From a checkpoint of a small transformer trained on Wikipedia.
Architecture: RMSNorm before each block, rotary positions, biases on query, key and value, tied embeddings.
MLP neurons of a small language model. Each row is named by its layer, matrix (gate and up: input weights) and neuron, and shows model dimensions 96-191. Each number is 128 + 24 x the weight over its row's rms, rounded and kept within 0 to 255. A neuron's up and down rows have the sign that makes its largest values positive.
Before each neuron's rows, "fires after" lists the tokens most often just before its 100 highest values on Wikipedia text that the model never trained on. A number after a token or word is its count.

fires after: "–" 30, "| " 19, "\n" 6, "198" 5, "200" 4
L17.gate420 [134 113 125 130 142 114 157 147 116  85 102  98 111 134 112 155 131 112 136 112 108 131 140  97 101  88 138 146 129 156  78 126 102 111 116 120 115 132 141 126 166 129  92 106 136 145 100 109 127 191 124 113 130 124 109 139 124 140 145 146 132  95 111 164  97 126 102 124 148 101 151 142 118 127 106 107 117 154 105 151 135 129 107 145 115  90 117 142 128 109 154 125 167 155 112 120]
L17.up420 [131 154 154 110 168 153 135  98 109 149 165 163 124 187  94 132 130 173 156  85 101  93 111  88  80 130 108  89 138  97 104 114 109 144 108  97 150 154 117 102 120 116 122 122 135 162  93 132 125 153 146 110 116 167 120 123 126  98 140 139 136 105 159 154  89 130 156 170 156 130 153 116 104 135 134 116 127  82 107 140 114  70 138 113 154 120 130 114 141 162 162 109 131 125 136 142]

fires after: "F" 20, "." 11, "–" 9, "-" 9, "f" 4
L4.gate789 [107 120 104 114 119 144  87 122 131 107 142 134 108 151 136 124 122 161 105 109 137 123 158 104 113 102 152  81 104 108 148 121 107 136 153 112 116 156  91 155 102 162 112 121 112 140 154 122 152 187 123 171 119 129  99 103 148 161 121 145 135 122 151 133 154 108 122  73 121 114 116 128 121 115 126 117 103 153  93 147 133  79 154 115 126 133 127 163 118 128 135 115 139 149 129 151]
L4.up789 [141 154 114 159  91 174  99 104 115 166  96 136 145 109 148 147 141 125 113 122 144  81 128 122 121 151  78 166 161 104  88 135 145 128 171 146 167  97 122 149 114 135 122 124 103 119 127 110 126 106 109  68 115 105 169  92 101 125 171  78 123 110 148 153 103 145 129 151 169 114 127 120 118 148 113 155 134 130 123 130 108 138 145 163 130 131  87 101 115 168 129 167 119 104 107 147]

fires after: "| " 46, "the " 6, "– " 5
L6.gate542 [101 152 178 147 120  92  97 134 119 139 143 103 139 113 125 153  98 111 159 104 111 174 164 116  96  75 124 113 150 105 110 114  98 113 143  97 114 130 173 125  67  91 116 134 148 115 160 139 137 122 169  86 180 139 135 139  76 116 140  89 162 151 130 172 105 144  98 133 127 103  98 101 118  77 112 128  92 114 101 120 134 116  96  90 103 104 193 127 139 102 124 183 113 117 145  98]
L6.up542 [105 157 153 151 154 135 141 185 109 122 114 117  90 101 135 158 133 138 148 112 106 149 134 126 121 106 105 113 145 123 118 135 144 130 107 134 122 124 134 133 149 113 128 130 129 125 122 122 127 106 137 111 133  93 117 116 131 113 111 148 127 175  70 157 130 108 140  96 117 140 118 104 137 100 110  78 159  85 111 135 107 120 122 110 104 180 194 120 157  96 176 143 125 140 128 120]

fires after: "–" 22, "(" 16, "-" 8, "- " 8, ", " 7
L8.gate354 [ 98 145 105 122 143  98 141 151  83 156 100 117 152  85 138 111 133 150 140 127 142 155 144 112 136  83 108  55 108 166  69 165 117 102 115 140 141 150 108 145 156 150 152 136 140  70 130 125 142 125 120 124 132 107  99 109 131 118 154 147 112 121 153  95 117 122 144  84 144 140 127 123 123 128 168 149 113  99  96 132 165 115 141 120 104 142 145 164 112 136 126 146 154  83 150 166]
L8.up354 [168 112  89 127  99 153 113 128 149 123  56 126 143 136 113 128 112 151 150 149 122 131 123 108  82  94 109 114 103 147 126 160 115 179  87  91 109 143 124  98 100 144 129 121 117 116 172 103 136 147 122 150 145 106 132 105 135 187 147 156  81 116 181 134 102 116 148 106 129 128 119 145 132 114 143 109 148 114 122 132 117 138 139  94 128 122 120 132 119 160 173 116 156 141 142 144]

fires after: "| " 48, "- " 31, "(" 6, "\n\n" 5, "No" 4
L18.gate622 [109 130 130 131 181 109 139 151 135 116 136 154 170 157 161 147 127 140 121 106  79 209 164 112 133 125 123 123 177 145 106 134 110 137 142 121 133 130 121 113 112 153 132 199 161 141 168 106 123 160 108 100 136 109 161 105 111 133 150 144 106 120 166 127 126 114 117  97 138 156 122 143 138 172 101 111 131 108 108 169 160 132 146 131 163 140 129 148  85 121 165 125 142 147 143 119]
L18.up622 [120 130 105 144 122 135 145  84 120 140 130 172 137 150  94 114 131 102 184 111 129 126  85 143 108 113 135 176 126 121  81 106  78 153 128 137 123  78 124 121 121 139 128 102 112 137 102 125 127 136 142 161 127 131 134 145 116 108  73 104 127 116 128 122  95 134 120 129 156 130 111 120 136 121 129 137 110 141 138 150 149 158 130 141 114 101 171 151  73 125 123 125  79 158 126 148]

fires after: ", " 35, "0" 13, "(" 7, "; " 5, "5" 4, "3 " 4
L4.gate558 [131 106 131 129 134 108 180  92 149 122 138 115 131 134 131 141 118 137 131 142 142 136 119 124 142 143 146 100 121 135 100  97  92 104 112 121  90 124 115 127 140 182 123 118 129 107 120 148 109 107 155 131 119 123 127 104 149 152 147 138 140 125  93 136 114 160 136  92 123  89 151 113  84 141 120 141 176 138 142 116 137  83 148 128 167 103 110 164 150 140 146 136 133  82 151 117]
L4.up558 [125 170 164 161 104 134 133  81 114 105  80 175  92 133 126 130 129 140 131 153 166 151 132 112  84  94 138 124 148  90  83 146 145 150 104 112  93 145 163 111 165 163 129 148 133 139 141 134 145 101 111 156 158 166 118 124 146 114 123 150 137 160 130  99 101 115 123 149 117 129 144 128  92 109 139 101 136 139 144 123 160 129 111 107 144  87 129 147 135 140  96 132 132  91  90 136]

fires after: "." 72
L9.gate699 [ 85 149 157 142 123 134 124 134 137 120  99 109 107 139 176 108  81 131 133 105 161 131 136 154 120 111  94 106 117 131 175 120  86 133 122 101 180 137 123 130 129 113 138 138  69 137 101 130  89 120 120 124 118 111 143 157 136 156 112 121 166 149 157 132 130 113 128 136 197  97 143 111  92 132  96 124 106 129 104  86 112 154 109 122  87 141 116  94 103  90 136 127 141 110 157 124]
L9.up699 [101 137  83 136 106 119 119 142 100 180 129 139  98  75 106 129 137 150 113 134 161 147 103 145 160 135 138 129 102  75 143 105  80 112 141 119 141 133 123 106 144 110 115 146 112 130 133 120 147 155 122 131 114 141 149 117 114 140 122 114 124 107 139 105 144 139 105 141 118  97 118 102 134  98 174 145 181 160 136 121  86 134 154 150 131 125 103 122 109 126 137 145 136 106 105 123]

fires after: "." 25, "| " 24, "," 8, "- " 5, ") " 5, "and " 4
L5.gate227 [144 159 139 132 120  76 140 155 132 120 115 126 116 130  98 154 160 112 143 148 140  97 108 138 110 166 136  94 143 122 140 116  76 153 143 132 130 164 148 168 111 121 129 119 103  92 124 162 132 134 113 116 123 109  66 130 134 142 113 125 164 141 123  94 144 126 142 111 106 153 122 160 123 155 140 139 131 155 112 102 142 170 130 124 118 125 111 162 116 153 116 123 101 147  85 178]
L5.up227 [144 126 145 131 138 140 156 107 139 145 128 157  96 155 101 125 115 150 111 137 143 194 137 166 137 125 148  94 142 143 125 148  47 131 146 158 128 121 141 123 126 134 147 141  88 139 133 140  75  96 126 124 117 120 131 113 119 127 128  95 132 156 143 134  93 100 131 103 132  89  87 147  96 100  95 145 177 133 105 144 130 100 134 133 127 121 142 117 119 150 152 152 129 137 153 110]

fires after: "." 24, "," 19, "| " 8, "February " 4, "end " 4, ":" 4
L6.gate695 [142 125  93 104  93 129 122 119 131 133 144 146 115 165 155 124 108 149 168 147  96 149 148 133  94 155 141 107 101  92 159 166 101 140 124 107 155 138 119 145 142  95 148  85 104  95 134 181 108 141  61 137 155 113 126 133 132 124 139 167 132 131 181 168 146 100 153 172 167 120 107 141 119 139 111 136 112 104  70 116 153 125 149 156 146 171 160 125 143 110 140 140 117 128 140 130]
L6.up695 [107 108 151 139 106 115  90 134 108  66 143 156 139 107 151 147 133 106 127 131 113 120 102 155 128 130 128  86 144 101 122 135 154 121 171 137 131 148 113  97 139 146 151  94 162  96 143 112 118 104 108 162 118 123 154 172 142 125 135 100 151 151 111 183 111 177 107 156  84 123 123 125 119 100 104 147 144 119 104 141 110  90 157 128 147  85 104  92  99 118 102 125 154 106 127 135]

fires after: "202" 28, "201" 11, "–" 6, "200" 5
L8.gate681 [134 124 111 104 152 127 175 106 139  93  97 133 115 103  99 126 137 151 101 143  83 124 105  90 108 162 216 136 166 118 143 147 117 174 171 123 133 134 116 120 109 142 154 127 109 111 126 103 148 157  96 154 133 129  61 160 113 102 127 145  91  93 116 136 128 158 172 157 170 103 182 152 143 108 145 180 118 142 140 115 110 125 124 137 137 141 145 137 111 132 145 150 129  87  93 144]
L8.up681 [148 144 134 149  84 155 145 121 130 136 141 169 142 144 121 152 126 147 121 135 103 108 137 101 118 153  91 145 124 166 140 171 121 116  95 104 142 142 117 129  97 143 153 135 122 124 154 123 120 149 143  94 122 136 143  89 127  78 181 114 129 131  93 103 130 112 101 167 131 113 144 112 131 164 147 122 149 105 100 138 118 164 139 133 146 189 137 144 157 124 113  99 125 195 138 163]

fires after: "| " 66, "; " 12, ": " 5
L18.gate443 [ 92 164 132 138 135 101 162 171  95 102 142 127 159 110 156 162 128 116 156 119 123 149 169 148 119  93 155 101 124 144 140 135  80 138 153 102 109 122 111 144 122  95 128 132 157 136 131 134 115  92 115  96 122 148 156 109  91  89 143 106 168 115 135 111 137 161 176 131 146 111 160 145  89 133 137  91  95 147  88 107 146 154 119 121 125 146 112 109 131 106 117 193 156 129 120 147]
L18.up443 [110 140 174 127 154 135 121  77 150 139  70 114 124 136 140 130  84 168 180 189 104 142 140 106 136 141 143 145 105 120 129  99  91 105  69 154 148 153 115 123 108 122 154  87 156  98  86 159 115  86 122 128 191 152 133  93 123 100 100 135 136 116 126 127 138  71 121 139 119 122 140 138 121 126 135  98 157 116 111 148 120 104 120 113 125 145 154 115  89 124 126 120 110 155 130  90]

fires after: "==" 44, "=" 22, "===" 13, "'" 7
L4.gate747 [103 128 124 110 115 152 107 139 138 131 120 146 118 127 152 146 145 165 171  85 124 130 113 127 112 138 114 145 160 141 132 113 177 121 103 154 144 136 117 122 187 125  97 143 129 120 124 107 156 100 115  82 142 136 151 112 121 116 102 141 108 155 123 143  83 125 106  88 145 116 120 123 102 135 155 143 162 127 144 118 137  64 141 116 113 117 133 141 137 134 125 141 119 124 109 100]
L4.up747 [123  99 118  73 134 144 104 124 112 140 179 156 151 143 161 143 163 158 159 125 117 110  77 103 138 111 110 142 143 142 132 148 150 134 129 151 159 148 103  92 152 155 122 135 116 120 185 124 171 128 120 110 145 137 114 100  95 152 146 140  99 144  84 111 128 130 115  80 145 162 158 140 119 162 153 102 124 135 131  98 139 102 131 147  90 135 146  90 137 113  76 145 146 137 101 104]

fires after: "| " 31, "; " 18, "the " 9, "(" 7, ", " 4
L6.gate434 [ 91 107 135 145 140 176 142  96 114 142  79 100 114 126 149  78 123  85 166 103 126 124 141 151 125 114 176 145 161 168  93  79  94 129 119  98 122 154 130 142 114 137 102  93 148 118 121 116 155  69 149 135 128 142 103 141 127 130 138 118 150  88 106 136 119 119 118 100  82 135 132 132 109 107 107 127  88 114 128 104 143 131 101  99  76 128 151 121 113 141 123 111  77 128 140 122]
L6.up434 [167 152  83 139 136 107 128 159  91 101 123 124  88 151 139 110 189 108 141 157 127 122  83 156 112 112 125 110 135  81 154 176 102 156 130 123 136 164  89 126 160 132 139 171 155 132 155 144 117 150 146 160 154 143 138 127 129 161 144  99 155 166 119 119 124 144 160 111 132 126 100 135 117 131 131 145 101 157 111 140 123  98 123 117 160 127 110  72 151 172  95  69  91 141 109 142]

fires after: "| " 40, "." 11, "-" 9, "(" 4
L6.gate621 [152  92 105 148 161  65 144 167 133 116 140 142 123 114 142 127 125 161 117 103 111 147 163 143 127 125 123 136 110 101 158 126  96 154 133 125 130 148 116 119 139 124 122 119  68 127 191  98 109 114 132 166  84 156 139 130 150 153 214 140 154 132 140 137 158  95 161 147  79 127  64 187 116 173 145 145 115 100 101 131  96 154 117 157 127 135  91 109 155 135  80 147 104 147  77 159]
L6.up621 [131 131 140 160  76 138 116 117 123 126 124 129 150 107 118 116 162 120  92 127 113 130 152 136 123 110 168 119 151 114 148 101 110 127 169 112 114 119 123 114 131  97 141 167 135 163 136 129 120 154 130 126 117 136 134 151 147 175 126 160  95 155 144 180 146 105 133 125 154  99 111 136 149 101 160 165 152 144 105  89 134 144 155 150 180  74 136 130 114 119 103  97 115 108 147 119]

fires after: "." 53, ":" 17
L8.gate366 [115 125 135 113 145  79 155 154 126 140 140 107 130 100 175  89  97 143 120 138 139 151 114 169 137 120 150  94 142 124 130 158  99  88 121 135 160 110 134 114 140 171  82 132  97  78 135 138  92  97 114 150  99  84 120 140 150 139 144 132 148  77 153 175 129 120 126 120 114  96 102  94 133 118 136 132 110 116  76 180 175 144 127  98 119 125  88 113  96 103  84  53 129 131 122  98]
L8.up366 [165 125 146 129  87 122 116  92 155  95 136 161 102 110 163 133 128 135  95 129 122 124 133 130 119 161 131 161 137  89 106 117 119 126 147  68 111 121 139 101  90 109 106 142 155 127 137 124 138 165 135  63 173 113 122 129 144 117 131 141 116 136 119 150 117 159 154 132 164 119 141 132 137 132 144 110 165 138 137 139 106 159 113 130 126 112 112  99 135 114 114 137 136 145  71 146]

fires after: "| " 44, "for " 10, "(" 8, ", " 8, "; " 4
L5.gate82 [168 121 130 147  95  97 166 104 133 160 137 128 171 138 148 137 141 115 168 140 158 170  77  86  83 121 172 108 137 138 108 129  92 136 120 112 124 178 132 158 105 135 148 135  82  90 118 158 101 159 147 125 136 137 161 118 133 126 166 131 171 130 100  87 122 134 106 137 112  85 142 151 135 132 164  73 102 121 120 136 117 130 130 126 177 114 117 107 172 118  98 137 110 128 152 109]
L5.up82 [134 151 131 174 112  89 134 134 168 124  91 136 129 103 128 143 106 146 130 161 130 120 110 124 138 153 136 118 174 139 151 103 110 162 127 154 137 122 144 167  68  86 117 140 102 120 114 140 125  96 124  93  88 127 142  80 106 105 145 174 132 118  82 110 149 173 118 161 127 158 137 154 126  94 181 123 104 145 200 152 131 140 114 132 153 141 135 106 126 122  89 131 151  95 152 122]

fires after: "| " 60, ": " 4, "had " 4, "the " 4, "and " 4
L7.gate106 [123 148 145 166 129 118  92 129 143 153 117 102 105 133 121 123  56 118 122 161  90 151 116 142 136 146 126 151 146 128 111 142 131 138 139 155  97 109  77 155 112 128 150 126 116 114 133 127 115 132 112 131 161 114 118 114 120 133 141 137 133  85 166 152 118 188 140 136 132 151 120 131 153 170 101 123 132 146 109 119 116 168  79 124 100 146 148 141 120 153  96 141 142 137 104 123]
L7.up106 [167 117 119 133 120 136 120 106 155 152  80  98 129 138 127 121 149 149  96 111 142 110 115 113 126 116 141  66 130  87 130 130  68 117 135 169 126 111 148 142 106 121 108 115 127 164 125 163 109 131 105 125 149 140 149 131 125 134 144 134 113 162 141 104  93 136 129  91 122 161  90 139 112 130  95 100 119 130  93 150 131 156 145 134 103 118 112  48 134 123  97  97 119 168 128  65]

fires after: "| " 26, "and " 9, "\"" 9, "a " 8, ":" 6
L4.gate644 [132  86 105 105 141 121 124 147 144 154 129 136 158 118 122 127 139 125 126 186 107  92 102 119 124 121 103 167 106  86 128 119 118 120 111 112 105 118 142 129 147  95 134 133 129 130 115 177 102 146 109  99 138 124  97 144  94 104 142  75 131 131 124 126 133 105 126 113 137 165 148 157 111 123 129 131 137 163 172 144 118 125 134 133 126 110  92  95 151 147  96 103 114 105 111 130]
L4.up644 [142 161 124 129 154  92 122 102 123 110 119 142 125  89 112 107 124 134 131 131 157 151  93 150  92 131 118  68 142  89 112 124 124 146 140 122 134 172  96 121 160 121 151 115 104 135 169 106 109 133 108 123  93 154 163 136 129 123 102 110 119 108 137 116 108 135  92 102 128 132 116  81 139 106 169 110 161 156 122 120 116 108 118 139 133 109 106 144 156 119 115 182 137 127 134 123]

fires after: "==" 44, "===" 33
L4.gate21 [134 123 120 117 144 137 107 154  95 155 144 139 116 132  81 147 149 146 130 148 126 127 117  94 136 147 133  90 148 106 148 152 133 117  87 164 157 151 112 137 159 138 164 128 125 128 129 125 157 144 101 135 124 122  81 143 133 131 160 121 172  81 131 128  66  83 108 101 141 118 117 147 136 107 162 104 166 109 147  91 149 137 175 144 108  99 116 157 155 172 111 153 139 139 106 136]
L4.up21 [ 75 138 114 131 111 164  76 160  88 135 148 139 106 151 125 135 114  96 104 114 131 111  96 134 108 118 126 104 134 136 116 132 157 157 100 125 177 145  97 148 152 134 146 107 158 134 107  77 211 130 121 144  98 124 120 140 112 143 156 131 154 119 135 158  83  93 118  71 181 121 105 133 127 129 130 117 150 113 115 120 155 118 149 129 108 170  93 103 118 158 142 149 129 135 112 108]

fires after: "==" 23, "the " 17, "== " 9, "a " 9, "| " 8, "===" 5
L17.gate119 [157 105 143 146 136  84 136 148 155 122 124 122 151  80 159 119  78 153 139 109 100 146 151  86 169 129 182 133 119 110 122 135 112 143 105 104  98 131 172  81 149 133 125 174 144  98 124 145 133 131 127  99  89 159 103 105 103 119 114 105 146 150 106 146 106  94 116 121 163 182 102 152 127 144 126 103 123 187 107 152 133  98 153 122 133 141 130 125 137 109 138  99 123 136 139 162]
L17.up119 [120 108  82 131 109 169 129  88 131 124 140 140  93  99 137 112 134 138 104 109 148 126 125 143 108 167 134 112 125 156 114 126 102 113 147 113 117 135 145 125 146 135 122 167 139 133 137 134 161 109 100 108 138 137 142  71  97 167 182 152 154 113  92 115  89 154 135  92 126 159  90 109 126  53 145 103 132  98 133 129 117 104 125 123 118 124 144 117 177 110 104 151  79 145 143 152]

fires after: ", " 24, "(" 9, "-" 6, "- " 6, "October " 5, "and " 5
L6.gate710 [125 119  75 191 109 150 133 152 123 127 141 113 182 132 139 154 127 131 136 105 140 144  90 124 111  96 139 122 111 121 142 109  80 117 126 122 151 109 161  88 128 107 101 134 123  95  72 114 106 127 148 132 162 146 159 119 164 140 140 138 139 163 119 123 154  80 129 139 129 130 123 154 121  80 148 150 148 138 103 129  97 143 103 107 119  95  97 182 122 117 157 110 156 100  99 175]
L6.up710 [104 143 149 144 114 119 137 155 113 156 142 147 115 118 126 150 159 120 116 158 123  97  82 142 124 172 104 167 153 135 198  94 105 123 158 170 171 155 124 102 156 129 100 109 121  74 112 110 135 132 139 107 193 103 141 145 156 133 135 127  93 165 152 142 140 106 107 100 104 122 119 140 171 104 162 130 104 179 119 124 136 148 126 107  94 117  87 153 103 129 138  68  96 102  89 120]

fires after: ", " 34, ". " 12, "om " 4
L6.gate250 [134 160 174 164 114 139 152 117 102 162 107 141 123 102  90  92  94 148 107 128 116 156 135 109 137 136 191  83 113 159 137 161 162 131 146 168 139 122 106 140 115 153 135 129 131 109 127 144 133 130 134 117 149 109 152  89 131 176 143 139 106 159 179 128 150 129 129 150 121 105 154 115 165 147 121 175 139 128 109 125 136 118 117 114 122 189 131 127 103 108 109 158 168 134 101 148]
L6.up250 [120 156 133 141 160 114 156 171 137 148 161 124 124 122 130 129 135 133 129 139 129  91 133 148 141 122 120 128 167 114 107  92  98 144 132 131 127 138 100 134 122  64 145  82 103 133 154 127 120 137 149 114 146 174 179 120 117 117 137 135 131 141 137 119 133 118  97 160 189 102 120  96 128 147 117 147 153 101  98 115 141 149 130 118 115 153 106 118 167 100 162 103 143 178  94 135]

fires after: "| " 29, "\n  " 16, "\"" 11, ": " 4, "vs " 4
L18.gate42 [115 113 133 139 114 115 176 104 115 135 122 111  81 151 114 145 165 123 144 100 111 138 149 161 114  99 120 130 123 119  90 117  94 135 101 129 109 179 148 124  94 115 137 133  94 119 119 101 138 173 151  85 134 128  45 108  95 116 119 118 161 108 113 120 119 118 144 126 205 146 143 138 122 202  97 158 135  84 151 141 128 137 138 131 104 118 111 103  89 117 118 164 138 129 128 132]
L18.up42 [118 159  93 134 152 160  99 144 104  96 135 157 160 141 133 128  89 115 159 148 133 126 137 140 134 121 141 129 167 108  93 176 159 164 120 132 148 109 173 136 118 152 113 182 129 133 118 111 128 164 136 172 120 166 135  97 155 146 137 149 145 127 148 135 128 107 141 117 179 173 136 139 150 133 128 130 107 143 129 145 154 132 140 146 128  80 144 123 119  82 119  93 140 155 152 126]

fires after: "198" 24, ":" 15, "201" 12, "200" 11, "199" 8, "number " 7
L7.gate19 [121 122 121  79 117 125 113 104 148 118 135 126 121 135 131 169 151 154  90 141 116 164 132 112 109 167 136 127 147 131 114 145 130 101 112  83 159 146 132 158 129 131 118 133 121  91 139 148 127  95 134 134 104 102 138 167 174 111 140 122  82 126  75 162 131 138 137 161  74  97 112 136 159 103 157 106 148 119 130 145 114 138 142 156 135 116 147 116 122 133 129 131 118 134 118 147]
L7.up19 [142 177 148 149 130 147 145 126 130 141 137 147 173 128 152  94  79 149 119 147 148 142 122 127 142 140 133 127 120 143 114 161 132 113 124 154 151 109 112 128 106 116 114 174 129 120  70 157  99 149 129  93 138 102 147 131 121 139 133 170 125 143 142 143 147 114 108 133 145 156 165 119 160 144 104 101 140 132 156  72 145 133 102  83 152 114 122  99 101 112 109 154 121 130 114 170]

fires after: "| " 31, "has " 21, "had " 10, "have " 7
L7.gate15 [122 149 138 134 122 157 109 131 157  91 132 126  83 145 146 106 145  67  86 186 121 181 134 127 135 115 154 163 118 153 104 130 136 155 131 149  94 163 161 158  86 112 118 107 133 124 116 123  84  62 158 106 125 133  98 153 151  84 122 145  96 140 119 131 112 106 162 130 130 144 143 162 109 155 129 106 132 128  94 151 134 124  76  87 167 161 118 108 102 134 111 197  91 115 137 104]
L7.up15 [158 115 101 129 146 122 136 157 104 112 106 110 155 150 149 142 121 115 137 186 127 128  95 168 129 119 158  93 161 122 130 130 152 160 150 159 119 140  81 164 156 140 159 159 132 103 171 118 114 102 154 110 142 173 131 108 111  99 196  72 113 110 109  64 162 123 114 123 141 122 101 139 132 136 126 148 163 110 114 105 136 135 122 153 102 123 133  73 153 156 107 115 104 112 123 120]

fires after: "| " 32, "\n" 15, "-" 7
L8.gate591 [124 113 110 118 154  81 152 131 116 111 153  97 156 191 123 131  83 169 107 103 135 136 135 156 128 134 139 101 163 130 134 151 131 124 134  84  94 123 127 155 159 103 127 161 143 133 151  85  96  99  64 100 103 137 171 117 158 109 157 195 130 128 135 167 108 107 123 117 154 173 130 158 118 130 122 156 116  79 124 104 101 157 133  97 109 104 132 176 188 137 122 147 129 147 136 132]
L8.up591 [158 144 131 121 124  83 127  91  89  81  92 117 136 122 110 119 163 129 123 119 122 140 143 134 137 126 130 116 169 127  86 135 133 167 150 121 157 132 146 104 149 133 156 143 141 115 117  96 124 160 135 188 136 118 173 131 135 121 117 134 110 113 117 117 136  97 130 134 130 132 113 109 103 106 151 152 147 116 110 138 137 164 159  86 151  99  99 135 133  79 100  92 126  90 122 125]

fires after: "199" 28, "201" 18, "200" 17, "194" 6
L5.gate53 [105 153 127  96 159  89 123 126 114 169  97 147 125 154 122 120 168 136 149 129 104 158 114 143 130 123 103 123 140 111  96 132 164 155 135 126 121  92 148 108 115 152 123 138 147  90 109 132 117 131 131 140 117  66 108 134 139 130 123 145 111 142  99 108  87 121 140 130  98 141 147 135 124  68 124 141 141 156 106 108 106 143 142  84 144 115 111 173  81 123  94 109 126 126 111 141]
L5.up53 [163 109 152 154  95 121 152 148 123 156 162  73 150 137 158  87  70 161 114 132 125  75  87 148 163 118  94 131 125 115 144 126 112 133 159 134 117 112 128 120 143 140 130 134 133 108 112 174 131 105 142 152 133 114 147 148 121 150 126 107 150 117 161 168 146  84 197 144 114 129 123 137 133 127 124 151 162 104 115 131 144 100  83  97 137 170 103 132 146 137 140 148 135 125 127 136]

fires after: ", " 16, "–" 12, "January " 9, "-" 8, "in " 6
L12.gate481 [111  98 115 167 131  99 127 134  83 143 124 113 130 137 158  79 157 133 138 159  82 172  84 147  76 158 150  95  98 142 113 149 149 134 127 105 106 126 125  99 119  99 146 103 132 140 131 144  87 119 135  99  98 130 144 129 111 140 133 174 108 142 140  65 118  82 140 142 155 166 110 150 149 128 132 181 144 136 149 109 105 156 117  78 145 130 116 151 118 100 155 107 114 120 124 156]
L12.up481 [177 113 159 164 111 123 202 108 134 132 137 130 113 133 149 202 174  87 130 116 141 105 109 159 127 130 112 156 128 116 129 109 144 143 161 121 151 144 119  66 122 157 147 134 126 169 134 138 122 172 145 110 122 148 116 103 124 155 116 115 115 108 142 115 163 132 135 114 130 124 111 146 111 139 147 108 145 156 126 119 152 136 163 141 157 101 154 133 176 116 171 125 139 151 101 122]

fires after: ", " 48, "sl" 5, "long " 4
L5.gate816 [134 123 132 152 140 166 160  87 117 122 130 146 157 109 151 106  96 146 113 110 148 155  98 127 119 128 170 114 137 150 112 161 130  99 136 145 124 167  93 108  79 196 132 120 120 146  39 108 137 135 146 161 119 166 132 126 159 150 115 133 149 142 116 140 111 148 137 164  63 108 111 146 136 143 139 145 145 119 119 102 138 149 132 150  97 139 154 141 123 119 143 131 160 128 114 126]
L5.up816 [103 155 115 143 155 129 151 133 149 104 113 120 125 141 139 174 152  89 116 141 107 161  93 119 138 171 130 120 102 139  78 122 109 149 126  86  90 139 132 135 137 129 101 105 123 134 124 166 100 140 145 146  93 138 129 135 125 119 117 125 140 151 136 101 142 129 123 144 150  92  96 113 125 115 118 174 167 144 122 157 111 127  97 128 151 112  81 139 138 134 142 114 176 125 148 150]

fires after: "| " 28, ", " 24, "; " 6, "\n" 6, "\n\n" 5
L18.gate91 [ 93 104 135 150 168 104  93 129  97 141  88 112 140 132 119 153 125 142 144 128 135 172 118 147 122 145 131 111  98 123  88 145  80 154 135 120 119 137  79 113 127 120 167 144  96 131  95 133 129  83 147 118 164 162 138 145 119 141 151 129 155 113 152 109 116 140 112 116 173 110 140 166 107 163 135 125 134 108 165 139 159 165 109 126 111 173 144 147 135 100 117 157 110 101 114 147]
L18.up91 [109 136 139 100 115 119 160 118 129 185  92 137 142 172 131 117 162 128 156 126 103 146 153 133 137  95 202 163 110 108 134 100  76 151  80 125 134 133 148 135 129  97 109 133 130 148 115  97 121 141 116 133 161 159 131 123 158 125 150 144 103 136 160 126 167  93 105 135 182 175 144 108 109 160 136 144  84 151 123 105 126 133 138 167 159 164 112 139  88  91 141 130 126 136 127 129]

fires after: "202" 22, "198" 20, "201" 17, "199" 15, "196" 8
L5.gate455 [115 133 155  85 126 114 142 137 136 153 161 130 152 114 119 162 151 120 114 115 124 157 113 178 113 105 139 140  82 127 168 121 113 112 158 116 127  74  83 109 137  73 173 118 116 150  51 156 145 140 137 145 139 130 121 100 126 165 153 125 143 122  84  84  99 154  67 141 108 124 108 152 114 110 101 115 158 119 107 117 119 124 142  77 131 113 129 135 101 105 105 154 134  99 124 111]
L5.up455 [ 93 123 161 108  96 121  99 110  90 139 105  93 159 106 106 146 153 141 132 130 111  98  82  98 152 135 141 121 128 130 186 146 136 144 177 106 109 125 123 141 102 148 126 172 123  77 116 154 135 115 120 149 152 144 108 103  82 132 109 140 126 124 135 149  99 114  93 104 123 118 126 153 100 129 114 123 103 109  98 112 119 139 122 149 113 156 152 143  92 127  88 104 124  96 118 135]

fires after: "| " 38, "the " 16, "and " 7, ", " 7, ": " 5
L5.gate205 [181 135 118 161 108 134 103  89 113 176  81 122 125 112 101 145 132 109 139 160 119 123 165  89 161 161 121 164 144  92 127 120 109 136 132 109 112 137 111 146 119 107 156 148 131 173  90 117 156  82 135  69  90 138 104 162 127 130  58 114 116 140  94 149 121 140 123 133 160 167 121 154 113  74 118 128 147 104 140 170 163 140 141 101 144 114 117 106 141 116 159 129  78 111 132 123]
L5.up205 [ 88 109 124  98  96 137  95 108 157 126 109 151 119  82 131 144 184 121 131 104 104 155  99 118 124 141 108 168 158 125 111 128  82 113 146 163  97 170 132 138 111  95 137 116 131 119 141 133 131 140 135 114 123 146 140 132 139 127 112 129 145  97 116 156 136 144 141 142 106 122 103 125 150 144 120 142 184 171 142 106 134 117 125 180 149 124 117 116 112 154  93 147 124 156 113 129]